config = dict(
    n_layer=10,
    d_model=512,
    n_head=8,
    n_kv_head=8,
    head_dim=64,
    d_mlp=2048,
    vocab_size=11624,
    activation='gelu',
    norm='layernorm',
    norm_place='pre',
    norm_eps=1e-05,
    positions='alibi',
    qk_norm=False,
    attn_scale=0.125,
    bias='all',
    tie_embeddings=True,
    parallel_block=False,
    extras=['capped logits'],
    init='normal',
    init_std_qkv=0.0249,
    init_std_o=0.00556,
    init_std_up=0.0249,
    init_std_down=0.00556,
    optimizer='adamw',
    lr=0.000623,
    lr_mult_o=0.997,
    beta1=0.9,
    beta2=0.99,
    lr_head=0.0111,
    grad_clip=1.0,
    warmup_steps=294,
    schedule='wsd',
    decay_fraction=0.29,
    decay_shape='linear',
    final_lr_fraction=0.0,
    batch_tokens=[131072, 262144, 393216],
    seq_len=1024,
    doc_mask=False,
    train_tokens=2044000000,
    steps=8573,
    dataset='wikipedia_en',
)
MLP neurons of a small language model. Each row is named by its layer, matrix (up: input weights; down: output weights) and neuron, and shows model dimensions 80-207. Each number is 200 + 30 x the weight over its row's rms, rounded and kept within 0 to 999.
After each neuron's rows, "fires on" lists the tokens most often at its 100 highest values on Wikipedia text that the model never trained on.

L5.up1104,206,218,225,199,183,219,210,141,195,227,220,210,207,263,169,242,196,221,200,220,196,128,204,204,227,231,198,182,186,201,192,174,201,204,266,199,208,189,212,235,100,198,172,199,218,156,152,176,141,172,216,235,223,202,207,192,192,195,193,181,160,155,226,178,182,182,239,222,155,200,256,153,196,195,181,193,198,181,176,248,225,253,201,178,219,194,113,224,200,189,175,176,133,205,246,220,219,164,243,182,197,270,158,186,200,191,170,160,194,217,196,233,196,200,224,249,206,169,220,179,185,189,213,180,171,189,257,172
L5.down1104,243,170,188,188,238,149,220,211,158,229,219,211,139,173,177,191,241,194,197,150,165,253,185,202,193,192,151,201,169,203,177,182,219,180,154,188,188,239,227,201,211,217,170,214,194,222,215,196,221,206,258,195,218,160,168,216,203,214,234,196,219,259,162,206,214,257,187,186,209,201,168,224,231,217,186,177,199,180,190,207,240,188,199,225,137,245,223,148,193,168,240,248,223,221,210,252,207,275,176,222,184,147,190,217,234,154,225,218,190,180,214,143,204,229,143,232,191,164,132,237,188,119,129,171,228,192,223,232
fires on: "5", "7", "6", " as", "2", "3"

L3.up64,140,152,209,202,209,135,202,217,136,232,177,202,177,176,192,164,208,218,230,199,230,185,216,206,217,221,187,223,202,207,227,150,189,224,215,200,182,202,171,221,176,169,233,150,186,185,215,199,179,205,224,218,185,178,256,222,223,203,217,139,167,197,185,162,228,193,182,221,194,214,188,166,199,273,154,182,193,168,149,129,200,227,219,206,197,200,194,212,194,196,172,178,167,268,156,177,227,159,142,166,214,157,146,220,236,226,183,219,154,216,189,251,168,181,189,176,240,199,165,151,171,114,216,178,245,141,165,198
L3.down64,189,230,200,198,184,293,214,212,211,182,270,211,222,240,175,231,199,199,158,217,149,217,158,213,195,169,210,239,152,176,186,218,158,180,211,223,228,180,249,174,212,264,190,240,189,197,222,226,192,159,170,176,170,202,170,208,169,203,188,212,251,215,200,249,183,195,227,173,222,147,226,232,210,193,212,222,269,231,198,262,201,193,140,185,159,199,233,189,189,237,215,161,239,146,187,211,232,199,250,253,215,184,211,172,171,184,197,143,186,187,192,154,221,198,266,237,160,209,219,225,236,242,191,207,193,244,259,222
fires on: "ed", "nt", "is", "te", "er", " down"

L3.up1876,181,181,220,176,157,183,266,216,241,192,185,216,184,176,128,221,170,218,219,183,194,218,184,208,176,188,210,204,191,162,214,184,225,228,200,208,218,217,103,166,181,209,226,210,183,136,232,156,165,226,216,224,194,114,192,183,215,185,199,184,172,217,237,204,231,222,162,231,186,202,178,194,175,255,233,191,198,152,175,247,221,229,218,169,202,169,259,214,203,261,166,133,210,217,170,218,195,198,165,186,242,171,197,173,216,194,205,249,213,140,189,227,238,202,226,293,228,238,196,215,291,225,242,193,189,148,223,187
L3.down1876,266,228,179,261,239,224,154,163,198,242,204,187,214,224,249,208,214,174,215,181,187,185,234,205,209,188,180,182,204,237,172,253,215,175,218,230,191,207,246,238,221,210,164,172,205,250,193,216,243,169,188,126,211,243,241,237,181,189,203,192,190,197,195,199,159,221,209,171,252,186,223,177,230,136,152,186,225,201,220,153,188,202,208,218,195,269,166,209,199,156,234,235,159,220,228,188,206,206,217,209,169,219,177,211,185,181,190,193,141,213,171,189,174,206,194,100,156,155,201,175,151,193,174,212,239,214,219,209
fires on: "s", "ings", "ary", "r", ";", "ham"

L3.up656,174,169,169,190,200,224,191,228,182,215,179,177,175,179,180,221,171,136,153,208,166,183,140,220,164,256,221,183,237,189,181,228,168,214,211,154,217,182,297,158,184,169,205,153,231,211,162,233,142,196,168,225,201,205,231,227,187,214,189,150,235,188,176,189,269,232,201,217,188,144,153,201,249,203,209,241,144,135,169,189,206,138,251,218,223,193,183,124,226,232,263,192,221,234,200,181,186,213,187,191,151,204,239,205,200,193,188,216,171,164,234,231,206,184,235,142,175,233,143,209,221,184,140,196,212,195,218,169
L3.down656,221,225,208,223,175,140,196,211,230,182,167,257,213,201,251,177,200,265,259,197,281,199,184,181,248,132,141,193,139,197,194,202,214,162,200,205,167,175,111,229,254,210,235,226,196,198,215,137,246,182,224,148,191,226,161,208,164,165,168,180,192,209,219,159,168,186,179,196,230,221,236,243,175,190,150,160,227,262,204,159,228,224,196,181,204,174,240,223,174,206,142,159,141,220,214,232,194,207,215,186,235,195,158,165,202,175,209,225,222,199,176,202,193,208,181,212,222,217,260,185,206,216,231,216,182,177,208,224
fires on: "am", "and", "s", "ab", "h", " also"

L5.up524,176,234,153,209,161,170,221,211,190,207,168,198,162,237,261,185,187,217,173,237,214,186,200,207,209,181,175,168,187,224,193,147,184,203,204,175,190,194,227,151,172,142,165,192,239,195,161,239,200,182,222,190,276,168,214,179,147,223,257,222,214,150,159,199,195,182,222,189,188,203,205,216,222,195,185,179,199,185,193,255,210,251,271,128,175,231,216,226,231,221,124,166,155,212,180,178,222,163,226,219,173,174,204,227,195,167,237,138,171,233,174,232,220,249,191,218,154,237,205,199,163,201,181,232,205,240,200,219
L5.down524,205,187,188,232,240,268,158,186,209,204,231,206,203,224,197,231,195,196,218,191,235,210,180,193,192,209,177,209,208,210,194,204,166,200,140,205,193,161,201,184,191,209,237,193,218,215,207,231,208,204,207,236,172,229,215,229,249,206,175,142,198,228,215,239,198,184,188,200,235,231,225,226,196,149,204,175,177,163,194,281,198,236,165,200,253,214,174,160,200,183,231,176,195,198,181,232,217,171,175,181,232,164,232,174,202,204,186,309,195,166,226,200,184,183,209,189,203,121,183,209,204,160,184,214,208,194,194,143
fires on: " with", " |", " from", " area"

L3.up1788,214,232,248,224,179,200,181,194,170,169,206,215,209,258,214,197,238,212,204,252,217,183,225,221,173,277,204,146,168,195,197,206,207,209,209,213,206,185,166,225,182,185,183,154,196,204,137,191,272,172,152,183,185,194,216,188,262,237,145,220,206,205,230,233,197,168,221,186,181,207,223,187,227,157,174,166,236,234,175,204,168,255,207,251,197,204,154,169,178,209,235,194,186,200,186,189,220,183,192,265,204,213,199,142,204,262,196,177,184,211,224,214,154,203,225,190,183,184,192,155,172,172,209,201,226,188,179,147
L3.down1788,180,202,187,177,198,204,250,215,208,235,227,228,199,168,152,184,144,196,193,166,169,222,197,171,236,152,200,254,232,212,206,213,214,184,177,223,183,221,205,199,205,230,217,236,226,216,253,216,106,257,254,211,197,214,222,241,159,220,246,196,201,186,128,181,207,247,174,194,184,202,177,196,177,242,224,225,198,195,196,199,248,131,212,171,194,208,249,228,211,188,173,222,208,210,198,192,184,213,191,152,213,191,196,213,204,181,227,205,220,168,162,211,225,200,178,185,218,222,189,234,227,205,189,203,162,223,238,246
fires on: "re", "MC", "els", "ler", " same", " only"

L3.up1394,166,211,219,217,193,189,209,160,192,234,181,178,230,88,183,213,228,158,201,232,207,223,258,189,149,224,193,243,204,168,186,230,179,258,206,185,205,233,187,149,208,184,196,175,184,178,185,145,225,227,170,166,194,154,199,187,193,223,221,146,234,131,225,208,194,211,225,189,217,185,198,194,234,185,232,258,197,216,174,170,241,180,170,231,143,217,190,117,178,177,243,225,215,225,188,152,221,175,214,214,160,250,195,185,196,205,156,143,217,217,245,177,201,150,160,174,122,178,204,215,192,144,232,172,207,234,181,188
L3.down1394,243,177,187,203,206,183,232,234,209,148,197,208,202,291,258,169,153,248,217,219,163,186,141,207,199,212,175,149,163,234,191,162,230,143,222,197,200,149,184,245,205,221,236,185,227,236,228,228,205,189,211,228,188,239,146,244,218,198,182,213,191,247,214,159,193,166,124,232,199,206,246,173,162,230,208,153,181,168,203,201,208,212,168,174,266,195,203,234,212,175,168,148,131,164,210,230,176,199,182,139,230,193,219,190,170,195,234,267,162,203,190,261,189,240,244,232,255,222,181,182,198,225,200,218,173,154,183,213
fires on: " Liga", " A", "z", "at", "ov", "l"

L3.up1814,194,192,183,154,227,197,212,196,186,181,188,198,196,166,197,193,161,195,163,223,217,192,190,268,198,224,223,235,172,217,145,171,179,186,183,209,205,257,241,183,218,179,233,223,214,185,205,213,202,212,198,179,181,188,264,209,247,201,167,182,189,172,248,208,168,216,179,202,219,184,198,206,226,209,217,198,182,198,117,198,199,195,170,223,257,242,220,238,205,200,249,196,246,158,132,242,219,149,202,170,198,184,210,241,176,194,237,258,229,202,261,158,243,173,200,201,159,226,199,170,255,204,199,214,219,215,206,258
L3.down1814,207,213,198,216,143,212,188,229,215,197,188,213,197,228,199,187,251,198,238,205,183,175,202,137,216,230,223,141,298,184,218,234,195,205,167,224,220,134,182,209,208,164,204,190,209,203,190,182,200,174,225,239,162,249,145,214,123,172,274,209,221,215,160,217,240,169,238,219,165,201,201,194,191,165,170,240,208,259,267,206,155,235,214,207,174,202,149,164,230,206,204,192,201,214,281,140,227,207,140,227,177,180,164,172,253,164,152,175,192,170,185,258,170,229,179,188,256,164,177,214,152,237,200,199,200,209,206,150
fires on: " station", "e", "t", " Division"

L3.up1118,196,194,150,230,174,221,207,218,210,168,199,122,204,205,199,229,236,197,163,205,176,181,220,140,174,163,213,221,196,179,245,221,208,218,204,164,191,211,205,140,189,185,179,179,208,197,191,241,165,152,153,246,249,204,215,220,219,253,196,211,169,228,223,210,208,200,192,195,153,184,206,157,182,179,194,220,187,191,132,284,234,223,186,190,169,227,220,209,203,182,229,185,223,194,173,208,213,183,220,219,199,274,214,240,205,198,176,213,236,176,262,206,197,172,189,194,221,192,226,175,212,247,170,242,231,235,179,197
L3.down1118,172,194,258,166,209,186,170,225,187,208,201,249,199,218,196,161,199,166,215,189,231,208,175,216,194,215,191,209,220,211,151,191,194,189,223,202,279,215,193,213,180,220,168,173,201,198,214,219,199,199,256,154,152,196,202,215,209,164,152,197,214,186,229,182,186,139,216,190,201,184,140,239,204,233,165,214,262,197,284,152,173,190,180,182,241,198,174,186,204,228,216,184,182,256,238,213,230,194,165,231,226,188,156,166,157,210,211,188,142,166,139,215,272,184,225,208,183,252,183,207,218,176,256,166,183,189,196,210
fires on: "on", "ens", "az", "iz", " May"

L5.up1944,235,227,211,137,213,206,213,200,181,211,225,162,185,222,179,232,241,205,219,201,218,206,193,187,215,217,226,169,236,210,206,185,215,169,231,201,155,220,167,231,185,226,237,122,185,185,188,143,169,154,189,224,207,221,231,210,221,199,163,256,204,245,231,165,221,245,240,169,227,221,211,228,226,164,211,173,173,173,200,232,173,242,175,184,185,143,179,204,154,208,167,175,190,191,215,164,199,216,195,216,181,246,188,196,185,210,192,146,225,223,170,197,192,176,208,228,204,213,211,170,181,219,207,242,249,189,189,200
L5.down1944,174,213,164,266,172,166,171,238,213,209,234,208,217,179,240,180,215,230,227,217,195,172,200,224,171,207,211,196,172,192,186,210,182,233,227,220,227,256,200,161,228,181,231,220,203,235,212,230,224,220,254,199,189,200,239,244,197,168,231,208,188,157,172,211,161,210,179,196,180,185,177,208,211,244,210,188,251,215,170,169,231,167,172,212,215,166,186,166,248,166,199,194,190,206,180,230,217,214,168,217,178,183,192,182,223,190,221,205,207,197,236,195,210,247,215,184,236,141,221,215,216,231,221,215,233,151,178,181
fires on: "1", " /", "2", "3", "p", " to"

L3.up916,203,184,213,133,200,200,230,263,205,234,207,209,191,189,187,205,220,183,228,234,135,188,184,166,206,143,204,147,209,232,185,266,204,181,205,194,241,187,191,194,184,169,184,126,88,202,207,176,179,199,195,227,209,204,219,174,194,183,191,190,204,237,187,195,251,216,201,263,162,197,216,181,207,228,219,237,215,196,203,203,143,199,224,224,204,179,233,175,201,217,188,160,234,216,210,192,191,235,218,196,225,193,223,171,221,221,232,206,234,140,180,204,230,179,178,191,240,203,212,183,223,205,170,221,220,243,267,203
L3.down916,202,207,200,246,212,212,180,206,189,165,180,208,184,219,202,226,168,207,177,207,257,193,231,218,198,280,172,251,212,171,210,160,186,278,201,224,164,219,175,243,213,203,225,286,256,215,175,206,188,164,192,189,204,173,195,230,195,226,225,207,174,159,204,202,170,165,204,130,262,200,143,211,175,150,192,177,161,217,211,176,268,202,162,192,174,251,166,261,190,181,216,246,188,132,180,229,247,151,202,231,156,178,172,198,166,153,202,213,140,267,216,205,185,249,230,176,158,192,193,210,132,193,224,200,208,152,152,216
fires on: "ij", "en", "c", "enter", " They", "ised"

L3.up253,219,220,170,213,274,239,206,224,191,175,195,186,224,192,220,165,231,170,219,207,128,150,161,168,188,187,186,214,260,192,214,210,231,211,211,205,174,227,189,139,203,248,220,227,211,205,206,183,161,210,215,161,181,171,198,195,173,160,221,238,155,243,214,212,215,201,216,204,232,226,202,176,190,230,222,238,172,205,189,166,216,175,204,210,208,155,267,198,225,193,118,151,154,190,235,235,193,174,225,246,201,220,190,119,170,161,200,245,193,203,195,145,206,186,223,191,205,195,208,134,299,176,239,176,189,210,179,203
L3.down253,235,197,254,197,130,204,189,226,170,285,203,196,175,183,200,244,187,260,166,191,298,248,251,225,193,188,203,160,143,179,166,221,174,238,211,156,235,185,204,239,196,168,160,221,170,171,203,214,218,201,201,197,225,220,213,228,235,247,162,165,268,178,197,211,186,245,205,172,189,160,197,210,206,177,160,167,247,157,204,213,187,253,205,194,186,252,140,196,160,200,258,215,242,237,177,188,208,256,181,149,183,196,207,238,192,200,166,174,242,184,183,261,170,244,172,211,171,189,194,244,142,219,191,214,204,178,220,206
fires on: " of", " at", "-", " box", "amp", " T"

L5.up717,225,220,216,223,208,229,238,222,196,245,139,221,200,223,188,171,208,154,210,221,236,190,224,139,191,208,187,202,157,179,211,191,224,206,161,224,162,203,255,209,188,199,201,218,209,211,210,159,243,231,191,229,204,237,226,206,220,249,216,203,162,196,208,203,160,223,208,152,206,241,254,194,221,199,218,189,188,148,252,224,205,212,185,246,191,239,241,271,262,170,198,211,182,177,205,219,198,167,229,216,160,161,206,174,174,227,206,241,242,200,242,210,189,174,213,262,195,170,194,190,186,196,206,214,159,177,180,141
L5.down717,191,203,199,150,178,163,177,196,216,202,234,207,210,174,196,197,191,245,199,203,148,168,153,183,218,177,216,199,180,218,207,211,234,201,228,207,205,209,202,155,215,212,210,183,229,203,251,194,196,133,193,177,181,181,188,185,162,195,176,203,208,190,175,142,281,202,191,203,167,204,193,204,166,221,195,217,228,220,146,189,201,228,212,170,210,209,143,196,152,172,174,220,185,187,208,197,216,204,177,249,231,189,169,199,217,182,201,200,161,211,185,168,218,225,198,131,205,244,212,172,198,217,208,237,236,200,232,301
fires on: " from", " his", " half", " part", " he"

L3.up1040,222,205,197,222,192,211,219,167,137,218,161,190,173,216,204,217,196,208,187,196,196,154,207,160,192,203,165,154,193,195,214,227,190,222,176,235,206,170,129,194,183,184,200,159,156,199,171,166,214,166,238,143,207,169,267,165,242,278,212,181,175,194,228,151,206,221,233,203,240,143,205,229,257,153,179,166,221,201,208,227,186,220,177,166,194,201,205,245,189,193,196,222,232,184,202,202,167,234,247,232,179,198,193,245,192,239,203,222,194,248,199,256,212,203,214,182,217,208,177,175,226,166,195,236,179,213,189,196
L3.down1040,157,190,195,222,167,234,206,280,198,174,163,201,196,201,168,129,232,227,165,217,221,164,166,257,206,228,198,173,215,202,179,213,240,136,228,178,240,259,289,174,217,178,192,201,204,197,242,196,188,189,168,200,172,202,164,222,206,230,173,226,234,211,138,212,153,174,201,248,170,211,156,192,169,208,222,263,185,164,190,202,205,186,178,264,218,182,225,199,165,193,160,161,216,201,236,260,200,195,187,185,194,174,228,168,199,183,168,205,220,174,179,168,201,240,244,194,180,196,223,194,230,257,191,179,232,170,192,197
fires on: " of", " /", "t", "'s", " GD", " ("

L3.up999,211,220,202,200,226,187,201,149,237,227,200,193,151,201,258,203,195,241,230,189,221,194,183,196,171,200,231,226,220,258,155,185,189,143,184,212,177,162,215,231,204,201,188,213,249,192,167,229,172,223,233,212,139,175,231,195,239,118,213,207,134,172,217,173,199,183,213,193,166,209,171,197,220,168,180,170,192,185,170,241,194,205,160,208,207,214,192,241,195,219,171,221,210,147,209,192,201,167,229,227,229,248,174,191,176,206,182,217,182,203,186,250,156,206,228,181,205,185,208,228,257,240,216,168,214,175,155,169
L3.down999,184,179,185,196,152,200,221,190,174,205,200,187,235,185,158,209,172,145,192,192,195,252,219,219,223,213,176,181,162,177,256,229,214,272,237,193,233,223,197,199,201,208,194,214,178,248,212,217,226,169,164,222,235,209,174,203,187,289,162,209,247,232,167,233,205,198,175,241,242,215,265,198,187,227,233,244,178,182,198,161,205,211,250,189,181,154,187,223,210,201,219,221,170,213,180,193,213,243,194,215,206,109,203,185,221,177,172,175,202,186,215,159,232,173,163,211,193,212,207,217,147,199,145,204,195,212,221,182
fires on: " Corps", "se", " Year", "ive", " by", "ful"

L3.up1773,128,212,188,166,149,182,179,240,170,189,232,160,193,181,173,205,177,216,238,209,217,215,152,226,172,258,169,173,212,254,159,230,178,217,224,227,242,193,251,223,104,172,154,205,179,209,218,200,233,221,173,239,203,186,257,211,214,249,221,162,217,145,207,196,168,238,172,209,129,151,196,214,176,211,223,214,186,187,179,157,201,184,203,203,198,215,182,221,214,240,206,233,242,190,211,237,184,187,223,215,209,190,209,212,207,255,173,214,163,198,189,175,179,144,223,169,186,176,189,214,188,159,141,189,178,217,235,184
L3.down1773,262,170,254,240,215,199,199,162,251,208,224,192,232,238,210,135,241,165,128,206,168,178,253,183,214,182,216,204,155,172,279,214,204,223,197,211,192,169,210,150,242,182,198,189,218,211,181,213,177,157,247,176,190,189,189,236,217,178,172,211,224,258,180,198,189,158,231,208,242,218,198,185,202,199,177,205,213,198,223,235,216,219,248,203,147,175,209,167,174,135,215,201,184,175,222,142,237,185,212,177,186,192,209,208,188,185,214,185,224,187,221,172,218,273,179,220,207,187,179,200,201,212,224,214,241,214,158,214
fires on: "y", "or", "1", "h", " Hart"

L3.up391,215,209,161,213,182,283,189,147,184,267,212,159,208,187,201,214,248,224,192,187,187,215,176,217,170,201,159,196,164,248,202,190,204,197,239,195,220,229,245,163,181,228,223,147,156,224,178,184,202,216,234,205,198,174,229,167,229,239,226,125,261,209,188,184,230,251,212,199,156,180,171,246,213,222,195,176,224,264,172,259,211,185,229,253,220,209,203,223,231,227,253,216,182,216,195,221,250,183,144,194,222,197,221,223,207,236,191,196,185,186,228,219,222,229,197,217,143,167,242,231,236,199,218,235,228,129,174,231
L3.down391,165,201,235,165,217,110,231,240,237,134,193,216,240,132,187,175,141,146,193,233,275,219,217,150,218,181,226,131,198,212,206,214,201,190,169,229,179,179,172,208,231,167,176,232,201,219,190,194,210,164,186,162,190,203,180,231,169,209,173,249,140,180,232,221,138,201,179,171,193,185,193,157,207,221,221,191,195,145,183,143,227,235,247,160,192,168,231,157,194,232,157,167,214,171,241,185,129,181,248,198,217,154,257,171,232,199,209,171,202,193,167,201,194,188,175,204,240,217,166,173,183,189,172,157,183,245,198,166
fires on: "ap", "ac", "oc", "as", "ts", "es"

L5.up271,212,196,194,168,178,221,205,211,168,241,245,202,172,241,194,235,160,151,171,168,238,210,223,178,172,221,206,176,186,238,204,229,183,195,160,217,245,204,236,154,225,214,220,207,177,168,199,215,185,130,236,175,158,182,192,146,269,210,164,208,170,199,229,220,203,202,230,261,142,177,166,159,187,193,222,199,231,203,187,220,168,206,218,188,226,186,206,192,234,188,254,155,167,203,207,205,229,215,191,190,229,165,174,194,199,232,153,213,207,227,191,190,179,197,213,149,256,180,211,161,226,200,182,248,202,150,185,156
L5.down271,180,192,226,221,235,149,178,190,192,166,198,187,262,162,182,214,202,255,223,197,233,176,151,207,219,163,197,259,187,155,187,191,223,187,218,195,185,162,211,235,214,203,248,175,213,228,174,203,217,260,149,202,186,217,214,260,156,196,210,195,212,175,204,212,217,238,197,173,223,170,209,195,208,225,189,228,178,223,183,179,242,177,208,189,263,210,222,186,158,222,137,193,194,165,213,218,241,158,182,289,183,221,187,185,195,154,247,201,169,199,231,220,216,250,246,183,183,199,206,213,189,190,180,166,217,251,175,251
fires on: " ", " a", "5", " are", "2"

L5.up320,223,147,184,204,183,157,189,232,239,172,227,278,214,232,175,191,146,162,206,217,215,194,189,152,183,222,190,191,199,229,182,228,186,161,220,215,205,176,190,132,167,195,190,224,172,241,173,158,184,195,211,163,213,160,210,240,196,226,182,195,214,250,210,164,264,171,215,163,181,228,203,186,202,202,272,239,186,158,148,132,214,198,214,201,122,181,253,197,232,207,173,190,177,162,176,218,254,177,131,200,211,189,172,201,213,156,224,235,222,202,228,219,195,221,225,255,179,220,186,205,236,191,162,166,203,263,159,142
L5.down320,190,221,245,205,195,203,240,194,151,252,190,172,232,202,196,158,187,243,161,221,167,202,200,228,196,210,147,192,187,220,190,230,207,185,183,158,203,206,173,214,214,175,191,173,192,217,250,247,179,226,183,209,196,202,222,202,213,166,205,227,188,205,221,180,179,221,231,217,196,165,197,185,237,261,209,193,296,172,202,231,147,235,223,205,276,216,135,234,134,171,194,211,207,216,209,240,178,203,222,202,183,241,229,240,178,204,223,200,113,198,166,224,178,218,169,200,249,165,241,158,237,168,201,191,180,185,216,209
fires on: "0", "ist", " down", "f"

L3.up459,218,185,149,208,221,203,187,211,167,177,258,102,174,157,189,278,132,169,211,238,198,211,214,161,218,201,218,201,207,202,237,250,173,194,221,176,180,226,238,161,213,194,186,227,144,145,195,166,187,198,203,263,160,160,188,197,254,203,182,148,180,168,210,208,202,226,256,190,186,235,164,266,159,198,213,211,170,223,166,228,194,253,184,193,221,165,275,187,206,254,182,204,192,186,184,230,190,215,190,236,174,215,162,212,202,160,199,238,208,208,184,183,259,181,203,158,242,164,209,168,232,183,127,185,261,196,186,199
L3.down459,170,235,224,204,227,200,267,195,275,218,183,293,225,223,180,171,253,201,198,163,198,187,203,257,168,204,159,173,198,237,191,195,205,186,234,229,230,165,213,192,181,218,219,206,224,268,183,195,175,243,226,162,208,216,206,186,188,219,181,235,229,252,178,159,185,173,192,174,242,172,172,184,247,236,204,167,193,202,201,176,214,192,188,208,176,217,170,221,165,202,235,191,195,203,182,192,214,195,235,204,209,165,232,155,215,255,209,143,183,182,194,225,163,225,195,233,138,220,183,236,200,224,270,202,183,188,207,221
fires on: "ats", "ed", " women", "U", ":", "hed"

L3.up204,147,271,170,206,174,154,172,205,205,140,198,286,250,229,227,187,190,198,191,212,248,172,222,255,163,151,182,178,187,163,230,230,216,198,236,221,214,172,193,110,192,189,185,171,154,201,166,234,199,212,224,194,160,192,164,235,195,243,185,169,168,240,201,233,161,223,179,186,210,218,266,177,225,198,224,240,218,216,208,218,189,202,161,160,310,185,162,221,223,159,187,188,234,159,182,192,215,206,184,215,183,177,202,208,208,168,204,287,222,160,188,237,244,178,184,145,239,212,198,185,194,200,173,209,170,142,201,223
L3.down204,233,121,224,184,213,246,231,180,231,221,182,140,127,165,180,206,193,221,185,224,188,208,211,191,227,215,222,237,208,224,169,176,181,221,179,180,203,199,196,293,208,183,142,230,228,195,230,171,225,193,219,179,194,191,196,194,217,155,202,217,236,164,186,187,222,173,218,185,156,160,132,211,217,189,215,158,183,182,177,205,184,186,224,219,123,212,206,201,145,197,202,193,241,209,203,183,201,200,204,186,173,229,215,198,192,205,225,180,170,210,195,160,174,264,229,267,156,231,178,196,210,189,247,157,261,246,176,227
fires on: "U", "G", "l", "ge", "co", " Minister"

L5.up1572,217,185,159,225,177,206,188,211,161,232,193,189,202,183,187,193,154,170,201,238,190,146,195,229,239,228,215,163,207,215,202,246,152,224,222,196,157,220,194,203,200,161,247,216,232,212,97,211,177,215,239,197,152,199,223,159,192,148,268,204,156,182,190,211,204,189,224,220,171,235,226,146,198,210,202,214,173,181,150,236,220,220,211,181,185,239,211,208,196,182,206,231,184,211,173,230,186,225,187,183,206,189,183,248,168,221,232,216,186,269,242,212,196,230,240,202,210,172,219,269,117,194,183,214,210,228,195,169
L5.down1572,202,223,223,168,202,223,228,197,183,183,177,218,134,281,171,213,205,181,206,186,189,227,195,145,226,250,151,186,180,214,196,181,183,174,200,227,217,215,172,169,134,200,228,198,210,144,182,189,137,212,170,214,233,197,191,185,173,226,201,215,200,196,214,180,209,187,172,229,183,197,246,185,223,213,198,200,144,239,212,235,204,140,189,182,190,199,192,202,225,205,187,219,135,213,198,202,218,213,239,230,243,226,182,199,216,234,155,186,230,170,171,161,191,158,192,195,193,217,180,169,249,235,177,202,190,165,242,145
fires on: " ", ":", " with", " from", " or"

L5.up1576,186,253,219,199,188,189,217,249,173,175,177,226,187,211,208,196,195,195,176,180,137,231,199,198,200,210,138,222,188,206,203,215,243,206,162,210,209,261,245,163,186,249,205,166,219,221,172,176,196,213,189,218,227,181,206,217,193,218,248,165,220,208,158,183,151,210,194,209,157,216,230,190,210,238,225,206,228,185,180,195,187,152,216,292,200,196,125,179,194,173,217,228,213,228,202,203,219,263,213,232,166,207,216,247,201,182,162,263,169,195,171,163,215,217,203,144,225,237,199,210,235,170,179,182,165,239,123,198
L5.down1576,236,190,180,217,198,243,180,186,226,241,213,204,165,182,173,261,217,242,219,216,200,228,192,173,203,188,244,196,217,185,206,187,188,203,209,141,231,170,204,165,152,183,205,193,210,208,193,176,233,193,208,245,261,240,224,175,173,163,128,210,204,173,245,204,227,234,177,240,217,157,204,209,261,169,179,210,155,164,286,220,178,189,215,187,187,200,209,172,189,175,185,191,161,139,194,211,214,196,173,154,115,178,245,192,230,225,192,162,177,220,221,291,226,179,174,212,191,174,196,175,246,136,202,225,172,162,198,176
fires on: "s", " not", "h", "g", "n", "en"

L5.up1685,227,154,194,222,230,175,206,254,182,203,167,249,178,187,195,224,205,224,115,216,191,207,186,215,200,199,145,215,205,199,222,191,156,215,211,178,147,190,157,167,204,229,194,172,181,217,204,205,188,208,186,230,234,191,206,162,116,198,147,218,243,181,232,275,214,138,201,246,183,269,202,136,186,159,216,177,194,199,195,182,179,194,245,235,228,131,179,164,216,203,236,178,173,156,172,174,224,242,203,222,197,197,213,201,202,204,175,217,186,227,185,128,225,212,219,168,253,208,168,181,193,197,186,231,182,186,230,185
L5.down1685,178,230,211,207,172,198,174,182,202,185,197,170,171,160,230,143,152,181,233,212,186,196,209,176,174,171,210,223,237,174,96,233,211,246,220,181,204,197,220,217,213,195,212,256,154,242,197,166,199,199,198,184,212,232,189,197,269,178,201,199,144,241,197,168,226,268,203,237,239,203,239,182,212,182,217,231,213,161,192,176,220,182,126,139,152,232,194,242,156,212,199,210,230,186,182,205,200,236,182,203,234,154,168,206,201,237,194,259,245,148,211,215,241,169,226,229,189,224,192,215,215,207,242,137,140,192,181,221
fires on: " a", " =\n\n", " an", ","

L5.up970,215,229,154,207,219,211,206,207,290,194,200,229,239,195,235,212,208,213,163,232,238,178,218,215,219,182,213,203,174,188,181,201,219,159,217,190,154,217,190,193,229,187,202,188,265,197,194,192,198,222,229,191,226,162,159,195,231,161,210,196,154,216,233,154,244,204,217,237,218,234,211,209,196,195,231,201,244,230,129,236,198,255,177,233,180,170,223,187,176,215,211,187,202,181,163,208,202,208,167,196,140,175,176,189,199,161,182,233,185,157,180,183,184,122,211,208,177,237,211,236,154,258,199,253,215,181,167,258
L5.down970,215,192,225,228,121,215,201,173,125,240,208,178,146,182,181,186,186,156,210,169,162,203,177,221,193,240,185,145,226,237,181,214,223,280,195,217,255,151,232,235,188,203,195,210,179,208,205,225,233,218,180,244,164,288,294,226,151,179,193,167,219,196,163,245,160,183,182,197,158,194,192,241,213,201,214,199,172,228,218,126,169,187,240,175,188,209,165,232,169,203,182,212,221,218,203,170,231,201,207,181,254,254,205,225,221,179,181,204,166,229,234,157,216,207,183,193,188,188,174,216,201,198,180,175,194,193,237,176
fires on: " was", ":", " is", " a", " as"